config.toml
n_layer = 13
head_dim = 32
tie_embeddings = true
init = "normal"
beta1 = 0.93
final_lr_fraction = 0.1
steps = 8708
dataset = "wikipedia_en"
MLP neurons of a small language model. Each row is named by its layer, matrix (up: input weights) and neuron, and shows model dimensions 80-175. Each number is 128 + 32 x the weight over its row's rms, rounded and kept within 0 to 255. Numbers have three digits each.
A block is one neuron, or neurons of one layer that tend to fire together. After each block is what it responds to, as a language model described it from the Wikipedia text at the highest values.

L5.up512:139121105104087069130148116120158154170114116141115148188156161170173143076117066129122194111173144121094118132103115118132143079129173124097116094128185115140092151157140109139182116032174098160115088137185147167160146117138176193112151100136114103132095168167091107128126084083061084110
L5.up611:180135119127117155134110179101093147116151103161146109102093135090103123145115045107124116137135132093081172118115084169149108137085146118140139135107128142114162150106064187093071130187129149090059154084073077149149141058132194078162120166115154082084072087179133095153149172210130102152
L5.up612:164143136134089121157185131120172070107102052160154119158110100120141151132145184108133192132138156114095100140139133183148141075175142175136094082139181098106155111068154124075112164141138140146100119158146133158160137146127166153125124096129106150062138145211058139154092054183110160114
L5.up684:109114146133095193136103171171161072115096165187152073149104111160122108078122127142110129148193154104118149140159096162099135106115118102138123079098126048134178122053120152135114172119140187144110130130088147137142127163167130137157188104104134121101067190086102129163118154143102118093
L5.up758:102189122119112152158121117054090125164125133147098115177140165129151131120127117105102132094163178103044140113143133120130088108125198071156153102109149120079162104111115138166104098085104138065106088124177092121089165167157163094163175126055137126145131121133170108149126072162165081118
L5.up827:159140168156134093143139141148133104144114090156155091171115158129108230143177071117087138135184165168111076158071090116125133102141149098155100170135072096153079153146137124138067110092122106147118103136125078134171087142119126132140089125092153084085091180141098148164117107157123171154
L5.up1117:145141058099125080085053138117129158149134065172160139162123139092171116126105125130091149142124194115143105170101190116138130171119089169125089200113170124106098150105090144146105157151124146064122117145126100131158086153095154189148119105124118161094089133132136175174138085174135120155
L5.up1526:155090106091162153134177179162144114174140142123084110145151165112115119114133054085149098108178116081148130145108180140129101078081129177178210120176113082075094099146068135083078137102137180157151090102157106128165119117145152190106099169117130113133130139199149114188172113129149104087
Word-initial "at" and prepositions

L9.up1047:128111196160136180141136082167135152130136156164134092159130113156080083083108058138123087148160126108113129152149150110147147100161113112120137177122124118147129141090106150119093196111134149152092145090152048167195137126070181117112099123064142128136127086147136175158127149164124126135
"in" token

L4.up945:157123090136184116102095079122109083109221136095151147093145162129089172171104109157138073141107130117101164200126155094087130131126154192154145129104156189139132101163082180140070137160138122111141087137071120156111112140171078122112135122113104103157141115130105128132120151164158168097
L4.up994:126084171102182136149080112111153149151078175083115135158128131135114113187121096157165122215164123078104139153213111128089140132139091092144085167088129167084130143118152147107180156102118077149122137059104118170104121117101094144107139189102161130144136105109075173121133172149136116122
L4.up1123:117151120085150112081186115147115084164113150138109068095154123103143044145125158088147092125156146122062086125140135179153109111131196162173145083085128150100169129080099099127138149161058179120079094125127117095080086104078136129130153137206112069056139109129161056127042108139156163173
L4.up1148:124180135119151146152126170150102167195140120114130107090160109152108132096123124053173182134141171088201107180098193145146191171098149145170098125077133143115112114079116155176098117085103175078121112144145115154047145131115138107129146162129177118134130107171067102110151144141144148174
L4.up1188:155134145143183079150151147135130156100124122168159139082106145103091165137137156100117110086174177094135052128140163128167125132199142162132085095155136070103133057055158152118158152144117147112112137156112105148173140117080092124215087123153109164131109072134133099115146094115188086171
L4.up1225:063117169093156113172112178195103160158143103132183144174082117154179170130120142068131112174108084147127089084120129105114141129136130118170096129068139143074133107140102159138161153111204134150040120122197111149127146130135170113128147228119144082132162145163128116164077156159147110145
L4.up1359:092197135178154150126124137129075062150159147171161115065101132170127105116069152154146100127117090169148125188050051140137181131155119154128089134161130089121152093096113190140141150080107138140113129128148093119124192073143153090056136146150157106102091151123116110139135134157142133148
L4.up1512:138088162160144104156112106165116122197135055164133157160090149093124156095154154075192106133184211115095109067089136138105154128102134137093135100129121125136110076140116073177165154153130100158070130063115149102094100066115148123113126159127159112113155107143121104106135126108174079158
Mid-word subword fragments

L9.up99:152080157140158133141156098108116080099152088162115119177068136102128091149114108132118085176127139136101120180149110147151151126113095087154097152165154197152173162157158071127108140111147151133157067073106174136125124119153130140109080185134136086143165089131136102071097101103101143091
Token after a number

L9.up907:153104150128113175141106103112080168151118177059145149117164130146083136158065127136162112129154147128117146120122194148211110082120120082129106123140102150145133152136195178097121103116157149063133148201089114174142110120131148116111143114115125107104073097165106167065108087095129120178
Mid-word fragments, structured text

L4.up33:086159132105152121186099088184140100101100138131191130079111137142145173107171126142152089130140104094156119085100108122159163123110128140092096140180162145092142239148121074141149098134121139143142123086129096149078207128152115168102080126101100198114119115119115110130135168070106169125
L4.up228:104167139088133155118146172125135138085130169114167084111124146123097123098023107135135123183103091066118140048087158130124149115147156125136078159092190183131150147114145124123127092126107126123178118105128132103118145147198032100174126130070129105191140141081172105197140127183129133125
L4.up651:115103145181120117105159097111129072076160126104146143246109065141150065070123154107124139174186127098156153159129121139169112159178118134089090149110152158087192152122095105162119139130119135153185128098111104100126170125151062144163117127119185136111056150090159110147169109061153123137
L4.up677:132118136157130136133142130153125093166095133108172096130130150136104115133075100137123105165163153108112146145068162126124179137131166126143183178159133154114130167087149090141110154167137130096112106147100141061166139184152117148146168160103156109099098117134155147145146117184127106091
L4.up978:121158136098077131124162133121162123137101136098125104154096102122072133194138078129150115139118074118152134109087141124122152177097115109128178084128162138102134138100161104115155144121147159122102121128189139150164192148117116074129096133118108148144132126077190063118160104101152123128
L4.up1025:107097121074114170126135169180133094129119194138103122107084127135168080182114072124156128204115152111126094127090131115173128102186203156107071135132143139134154131092154096166144146171100151135170121114102136112129160144169119140178082103118149160075106144092131109080085102160195156145
L4.up1240:109092151138106153129165103146118165120151089086127146168178141142124181146096112158153105143175143113152127163090120168154129114115115127098082061135160139138136142129141160142100130091176172177074145095108185116138177096150111084083084079114129123098134099110189078187048150149069131054
L4.up1505:061058173114182064112049147133152156128124136120100141175101148110086109123116159106101095134124143065071077122133151198124103108143121114137087115120105136080123163168097175123092160091103158106150144134178199127169112098198033088146129152151198138145108122089144083146170163172131121112
Ordinal suffixes after numbers

L4.up440:096081140109096141179134107130124161145099142152111141165153104082116090119207083132128171081084156198157113108131117161122094148130180113125123146119163110048154188167184144142107097154116172121133094142089132098156163123163124121184132152130129183082173176120145098119102063103128141083
L4.up496:148137166105180127147113167100152084119105107196118059121135181185129170182096140085116108086097181159126124143166127092159117128102160093131112135108129088136153164134161126156062099143158135138040120136186163116115118120152133083087156106122121205150079124047081129151078140185141120100
L4.up634:139185144129111176158103172100096168135125118201148080117067126118121117124105073122098169148114151135136113146067106124128128146152148198141092117086176161114156105100134113152076131165163176123138143111130172125070086124134132113102083099172141110106081145092048119104070097151141098091
L4.up900:130155097134057109125118123116113154087134209150114136157086136101116102133114166108081099087145123142134161096063102119115110102136088147138135112156132156136162140102072118103123122185176137185165146148126098108180126135122126117129136140085173048150129137046160165191152136103090148081
L4.up1054:144150137138082092141108107095094129132155119127121184154092129161134092084105086116146142202146184160105237106096124145119135133134172116159095088119138101133161158087181125139141113141105183102101128154171074107080092089150176103132135088093163150079117070165151150094156098097121186100
L4.up1145:123197122092096096142125152126130089114116161153098123160101173082115191179125140151086131077118145153149066126126098109092138179133130150175021096147127108073145123118150070140122160129137118158077113084124098101114136152204151156118153162088192143119131185104143127144150130092158116155
L4.up1283:072094116099159140178093094141115092155085151133108103149093176149118162161080100106089138095153123122127153117108111134164157106163146144161121115145169123107156114144162169128123105135165119089126074110143218163089089080147120086086152105111111125152151174146210126112086068136079071116
L4.up1464:116126107111156162084116121101179180119217164207159120204123116171082146100134099122174131100162172097106149137103127138185074142169123103138094095118121065121139114136099194134124149124219141099147089172128119145101154116144145179112146093130142113126109092127121093149090081066130087060
Preposition "at" (location/time)

L5.up221:147126103145115070172184085075089091078072129152119085132123130071156124122134142086122131174144146099164121183081119077091092106096068140119141158154121172116162208178147190170156102115113151135081130105152122133152093122097070158105102112116116094136088085168147071174121100061158157108
L5.up635:063105132126110193132156175131043054102120139148141133189086082123068134161048132109131159176154135120174103127152105130178154146080154162096161128125105129130101124102072149139156138098106168145176079084122144133100132118095106158109187106173137155084083162108196096141133095159156115117
L5.up819:100170143134150147147189129090097065152117164121129080161127111114139148089123170156102159111129126098095100130125098112150119086102170117139067103089089113122157093145145161092100104078149134160198110126094137130123088227156113128150134107157129235117080090170154158110083129106098138102
L5.up1070:148125112140101112141141187084076166138104110186125165107138113052074144123093144129125158144188116130090170124191123096125139156103110075093170124124082126080096079190130124111112118133149141123119115127109234127183112148095081120104070109119162134070100145160123131087124122077155110152
L5.up1072:133186131132121111191129097095107076167128087123073083081135125098080131122068111111152163080071072150168136101146124125103117119084157108121066184148115085152164152157152152066117079115125091087088168100158101102148175139093114109125177151051138128098115107135134126108065138204147148107
L5.up1203:147124151188117147071192102128089109175063139148116053144123117135132125137091121123120191127094157117147166133109094159090121099115125164104146053060130170100171096130137156137087124119158109160104099136121153170101135068103170191103142068141045153079088127178111129150124133162095120107
L5.up1331:100088135141097138185203127112147055195169112177103135085139095104095129127116144105157136164131136088153141090187147212049087127103167081106108096164103178145114186122142188130145121078117126135106122114150091139159143124058139111100178070139152153067080109136165127083126149161122112171
L5.up1366:114116197154104123207162098081132101088062105119062120119089117017081115100097144146181155117128129113132147121093066138126141149082170092127129138171175165152134147211155137147185141068142122166133135077176089132107106083143092147136139179116114117089066118128116083150125085139174132066
Attribute label endings

L5.up65:102112132124189141152108153128127115114107139152126146121150144121119122143064159145149139130129078122216126089098111159130152147153123163139059190177196144099096088152112146094059152128176139147048117174121083129118144112153098136175115145164125125077154091121125100151104136115179132144
L5.up160:158165145135149183130107122074138107106157083150133161106133138139103126155150072082191141113168186119181139119178139100118168099123111163093099186110125122104119093124171151147165180116157142147073079158101103160058114113101057112097103122110159068108113058137097120083133134095108124146
L5.up325:203170144082151097178115139143161077168093146119096150119137189078106173162146159126156149118150106163124140123108097123089083163150121155127120061167068115150131136162137163116109098112161145135124143125122120143140109115136128121124116183131080141061092121102125172100141122152134189101
L5.up378:083044142168125176157148162136146108110135120105170103140152207121124155118104108129130129102157136112135164149108123137108157160109152170092136143160100167076115151181112130071133164075112128101138108097162119126077089172098126129110125207054108154133081115146169116115082135087139089158
L5.up824:135127172161133129086147202129083102127110124112066166125117156126085178179131112179158086108166135146068107128139111121131078093130089186092136121134127143128119128139152122114132139127149096077151109121214144155156121129092125122115124142103058122122069115086099117118128083153101124194
L5.up1279:122122133168116143176167164109182147179162099114111139120168201166094099070142119091110149100144143144135080080094153078087119153101157141085151099155119112108166125148076136120098108036189123088148122101163081119145161122138117123112135167130133108141104092122158164136153101111133136111
L5.up1309:118121136134159142142177140102144080158127123094114139092115123073130119104148201101156117121128099134017133098136112169132171165133088162133138102177090094145096140124166130154132120128175146089112107093117088137087134051078109104171146138173124124083095101071153143047102141107142073125
L5.up1532:130148078138116062168135199159086120117125124143107108153132130166147069153064152168147140141121133150090124152129122134116117135104132180064039162122116142163135149155135130097101061103146114146166141104065130161118157142062102115180144102164155125125128132128155058114106122105128127077
Infobox field-label tokens

L9.up425:173099157121161161139173099145111068105124111183127143173067131118109134144075102146083184134155137107111136094100093118137136115145180198131120116101154127135156114157148102164129130116123142140054124113086098170094132112102125123145163087163149145103151133159155089249071117155107137111
Short joining tokens

L5.up0:137080127155059116117108107142134194085113105114153131106110109159130124216155141089148187101117089074115134160116181169106147123141185119165113116072131126106135149146162148097051094139093161044184167163133188175148110105150115115165124127075154121091125108101128101090115120057196163134
L5.up3:117209150154116108172088177151145142133079091106146199077102132151139131173075101065163102150117183111106145096104141098135212103128100102107141162128077116131124136153119128156119169162123196132168152157134131149150094135113098069075184137129131105135139104117109142108107064142202098087
L5.up181:148157190145136142175144152131072124126111095098146160133188130128142178186118098095046138173120146123127088140102181115140122117126124130073118162120138172216143218177139122138137134123116138133153112184112092125147112126078057139124129137135069114178219096173123057154095097107199142073
L5.up323:122131109090113071115101104102087129169147133087121094118178101146202142135129145133181128164213124093081133150114149079115122092125131085177127109113170121130080144139179090158139099106158116142183125132150057138108070119142164081145156178147090107113126105155081116092164064108130224125
L5.up454:139117092165159187136092158178143153171077103141137129113127109210137098126121097127127173215124133111096126109166124126136145092092153137114113089089130088105136110166155174120170151130123129141135070155157069160135128124108161123139170158077155064145114207127167177128157135171095102066
L5.up751:124143151140117122103106084091150173135174091167112147107170146131142128206102090147126060109098099104075110153151118091110101105172144136127134043106095131139121163111108154110163120105150175059170149156128142130180179086120112172081124113051160100201135128092189178108099103120141118086
L5.up1049:138162125163111075128174142107149107136146122135094156167144118151148159118080173152177116128092131116142144060145110161104197051122138177111119128104117132123143101166117129090134130168075111116135122131144088188119154118159123082110187090091137175089164119142130038164177149096123136113
L5.up1285:157219082145127102102185169084158145104173146084139118108096140151113141134142146097086075124137116140086100133138122142069107147087108138157101164137113147175121153156114101153084091148147155082122222147145131133142104127116103164088129049106157166082131112132103156121135114116131147126
Word "in" and in- prefix

L4.up13:145144139069129107171133175116114192154137178125102117131122121177092144130073116179123144118168131158115155109169060164070082080128112124128117161135154079111087118141175122156176138139124176099097123104144062148063133112105185060110132057092182110094069115144104119090156052103122128128
L4.up279:218099092160070096090086108067118119118180078172222128134156097099141130124108113122100155166099133117106098123164116095133120143100097158144147126163179164112111088108096096092114155177168128109085170187146129150146132110158134221073108115121118119129113154176104069120155147163138127092
L4.up511:132163084169115142113102092102143183093092128174123098148171118124145084110144068149150108167146199114136098170092155135117140179114114163154138119152100130123119154088085100106112153143102089122108107089137117108167190173116107149095120080104116152195055193138127119096142134176070155058
L4.up595:127171075126130076109131168112126120160144134146131049134111118104163094105147066159117126171120136115134090137125136126100144160115136103095125118160072105083103151110042156098146199093102158139106126068138059116178108153144123171148127157109129115134124097094092165075139143128128118152
L4.up610:081098134177097160147071115112119118171137149133124071153138149145122137169101116068161090074116191123105188113161113090098170094127099141154138124110106131103119090124127139156144182113112207110107154095149168159094150177135106115095136153144188139139139052132174134110134182105141121065
L4.up842:164153055091155179114086141042149128112130149180151133154121088096149110176131079108186125141132169146084130140123093131181161076118159098196152139161126160096139116159124137151111139069094140104116146121143071103155130105095092109124147097166141095150119130139122142046163196161122170120
L4.up1394:148122129163099204171147074040081115174106136105163058127171103110081111174124054144135143184125138094119159142122062168096122134150080134180066081125163117114128166083097146133185120150137134085120138136142169143076098171144124125166165162121177123107082141150113114136137118092136170113
L4.up1520:105120113111141162133116128086146085155073107117107072089147118181066155084124099058119116089097172140124121105114123133101131130151148153152110142166054129129078108111106123204169163164103077163129153113161105136202091096174172164119126159098160155074137141172152129097109139160129086097
"in" token, often as prefix

L5.up77:099126205150159137111069097046156113129139072187128105104132131088094142146116115167187120129127142162206142152112101148094141120127172118106123134099131103137093110155101109091099148078091193102134135170146152105052149173118101081094129114123167147158189138090152114204092152142167154174
L5.up259:084157145112148125160130096147115114091143106164119129082137125126141094129103143125154159139129183091193210096191099176144136134176161164103161058135106151081102148148154127133066098137146166123162067169094189076116159102136117147135080143128148097120160143163055131116182125088093160107
L5.up319:103114133151135170077153114154130139143146122057092146129134099100093150148159158128119186147138142087164117099173156140127147099092109140094085087146079131155110108141109140129101172234114117095148086097139160098097097151140166147068175144156167104143151175127111103191146145146121133143
L5.up435:083103128107151093100096205203121072088105179156101136080113163126127169117092132108115140100147100090140128156147206152142119128188087147122136183170133149113163167124132102097173095118102130112169143158155147107137103074140128092171120145154185105132123155095061143071103151128116093193
L5.up525:124125104160107163049146100134142144085212131133116103170148158160120102083102113094128163125126175124182190083109152129073122094130141124079125099037111196131175121185146049149120143093149124111165137190131112077139153102101148181096180131124164129119130164131132130095090169167120131121
L5.up812:103124171148100112162122125126098156148163115109183133122085114163146129168129095074108114091090092157128113150091164119087125106125137074177138124155117119133104146206119117153096137124120066179142068095153159160132101166142110146140111108109178119128195132154121098130154117111120159076
L5.up882:112064135057110099165141119107174096095169093172138167104090124134166119128109131142155105142154162120145165111117173143106170106156107135147132191137119131074172162096149131162133103185128161135146086182114100162091081095094128106167121115131095167133133131152118120082091170151132105107
L5.up1090:144106180106170158122163140143119101125183084156195136124053114082117192100197121133178106135139129152129095121166126199095086108106135142113162105123095145109118125109108148141088130126078126115118110172137162121160089088064122149175074138075082117060145167163082164170163153109092084116
Mid-word subword pieces

L9.up453:126134113191138124106073125148091184152104120119088157173125163105140117138156086108103100211155130158069154107197172168110159081084116145109136133110133097108131220107175120181119201156142169166144089109156135095079100085160174136115127143175157146154112128152143153057095145182164128111
Mid-word subword fragments

L4.up226:115095129190080100112163137110132146143130082093117151116127133082125136145131143131206144147103080150149160133103057123137134113092080157112041163149110139080089137163117122176107157078103211130161157098139071115115159141114143104107132113162191168187103163133143133148092162098150171111
L4.up272:161155191130072088073129137171101112121144125126117080127102107089124101115106138098098137147114150074117138082162161129095108133095129078180148122122197135214132136190157123090111154094172165126122147133145071094152112125089067129130135151146113145123117107104148119091077081057128100156
L4.up337:166166110176162138091137156117150114129131165143106148142122177175186111092127092080122100130187177095093180120084150089237166156116101120149108113090112091089059142059169149132100118152142100159158128150205125095107130121061134116121143066144147090192106146115122078087180167152196139099
L4.up454:079154175152100133090118191066128179166114133132117126155117134176112108129118135124146038094155155096104119157113153095122131156074131102131080075144127154145149123138102131124103120122163104151207109158103135127133165185135121127109120076169130111124138100122152147127113123193098160090
L4.up671:103147170143110122148074135088121142116111128149122101123158074132138155162161139157060133122138105070162147072111093162102108088107111169110148147135154153103116084153145122065117161158154134143135145080138162100105133162126081130146175086133141132111154127161198051089122169174164111169
L4.up1129:140090154137146111180156140121155156137095110161139150131167188179163062091106100123115166178095126134022129059115102195132138132148177143175028174155150070134104130165151110161081085146080121146087141064114148126129122160147159119157091116145100112119148133140122119089126117064126171103
L4.up1204:097166158170111172149170137075099161157077170066125149112171119135122125086147143102179111007161140101133163119113072112126160223112157138141083113113150129121127184190162144138132073080135099114097126085180097067084135105084121094103146134153103079104130032138126119133109181113127159129
L4.up1435:137110113087175137114157141088050148155117092086139154158184176099181117100115147070151099090121059139091174179134098161091136134131103089164092166117153145179131160150145169178130029099141151117139106132125104100107114133117121082143131074103101122076143093093115153186187108122161148157
Structural line starts, word pieces

L9.up255:099155150142118099123099151092093118140153122085089152165125099141079179108136114157213096178125117122105192096196102082100146168079111141151101067154160141138137171196161104139126161143129140122169101108142102086078116079150118082123193178109029147079118148095186116128180109188157136103
Infobox field labels

L9.up729:131101117117100130176192073120141126127143142128154131147169126144106182144127117190159145131134137141100121175078149138137110143079103130105103080103140121103200085113083140184059121104073107191056196093155161074120150141174119158200132165129164137123061156160103173089135130079180173141
Line ends after headings

L5.up101:132130159093117127118133155148126143093148098118108161160079160105140122135115098117172063099108089105158072135113113154137161161098141195171124099150107104062064151137087092111154075218094180128123072152182135098112168147122083123139127111075163117099130093116170118141164163157199129148
L5.up361:181110136080161141181108162095089115120121150130119128146101130175112133128123092180060066130113154114140074141104095110149140101158158124074169126149099099120189150141155072123132158122075093111181096098096160163140189128132117089122176184159084119068110094172109103140135132128103149094
L5.up561:138161111138192112140161108056131098105126154180110135113194091143086125084136100117120148066136186109168072157136148106162169160134131134083116133174152109193121174107082077144114160103118094103154117180102132133162139153129108150091156138076195115129107145080130125166133043068152119114
L5.up817:148105090174136116142147099192085169125109106100131123114111129128117137107153077122127185131120099199063099137175166124167163153122105129140151149102110118137172129111148091183146179107143140131127105098150125146176150159041077127095127127141119144153158134113133139092176135133157165065
L5.up832:123077102117152102160070124116127168096099159132077142114150088105114113155139122106129122142150139152139102084132137186202153137131164121134166128185129104102185145177133091172082134087171116116113154146089111133171134119147018102099115211165148091154080157105165090070121132108167079137
L5.up919:165110169090092131167158153185165143099135098141150123170169111088127145136099112093128165102082125122139070084116117154148123200125119068132124082100153126033098124128167125105151140131108147102111121101154126152108153097106048108190107116092090116060170130104205108168163064093156107108
L5.up1176:109131093170136100135076108129131122142162152168111120103117157046130072112132103142113085136158135156122158126129162116141163110142134185143175139158101169145166114159156107160150145136152104112126142074160084126136156147132118102137155105159087091204205134164145174141135154137128153158
L5.up1404:123144100118115057175158099106091114104156133104104119102182163080050098109156120190150192099194167114151122152172102069119059150123149130142145159176186155143125213184148165123124146147138105072102077137079121106174154102165093104171166127146151165139110087113089127078178141135142119055
Unit or ordinal suffixes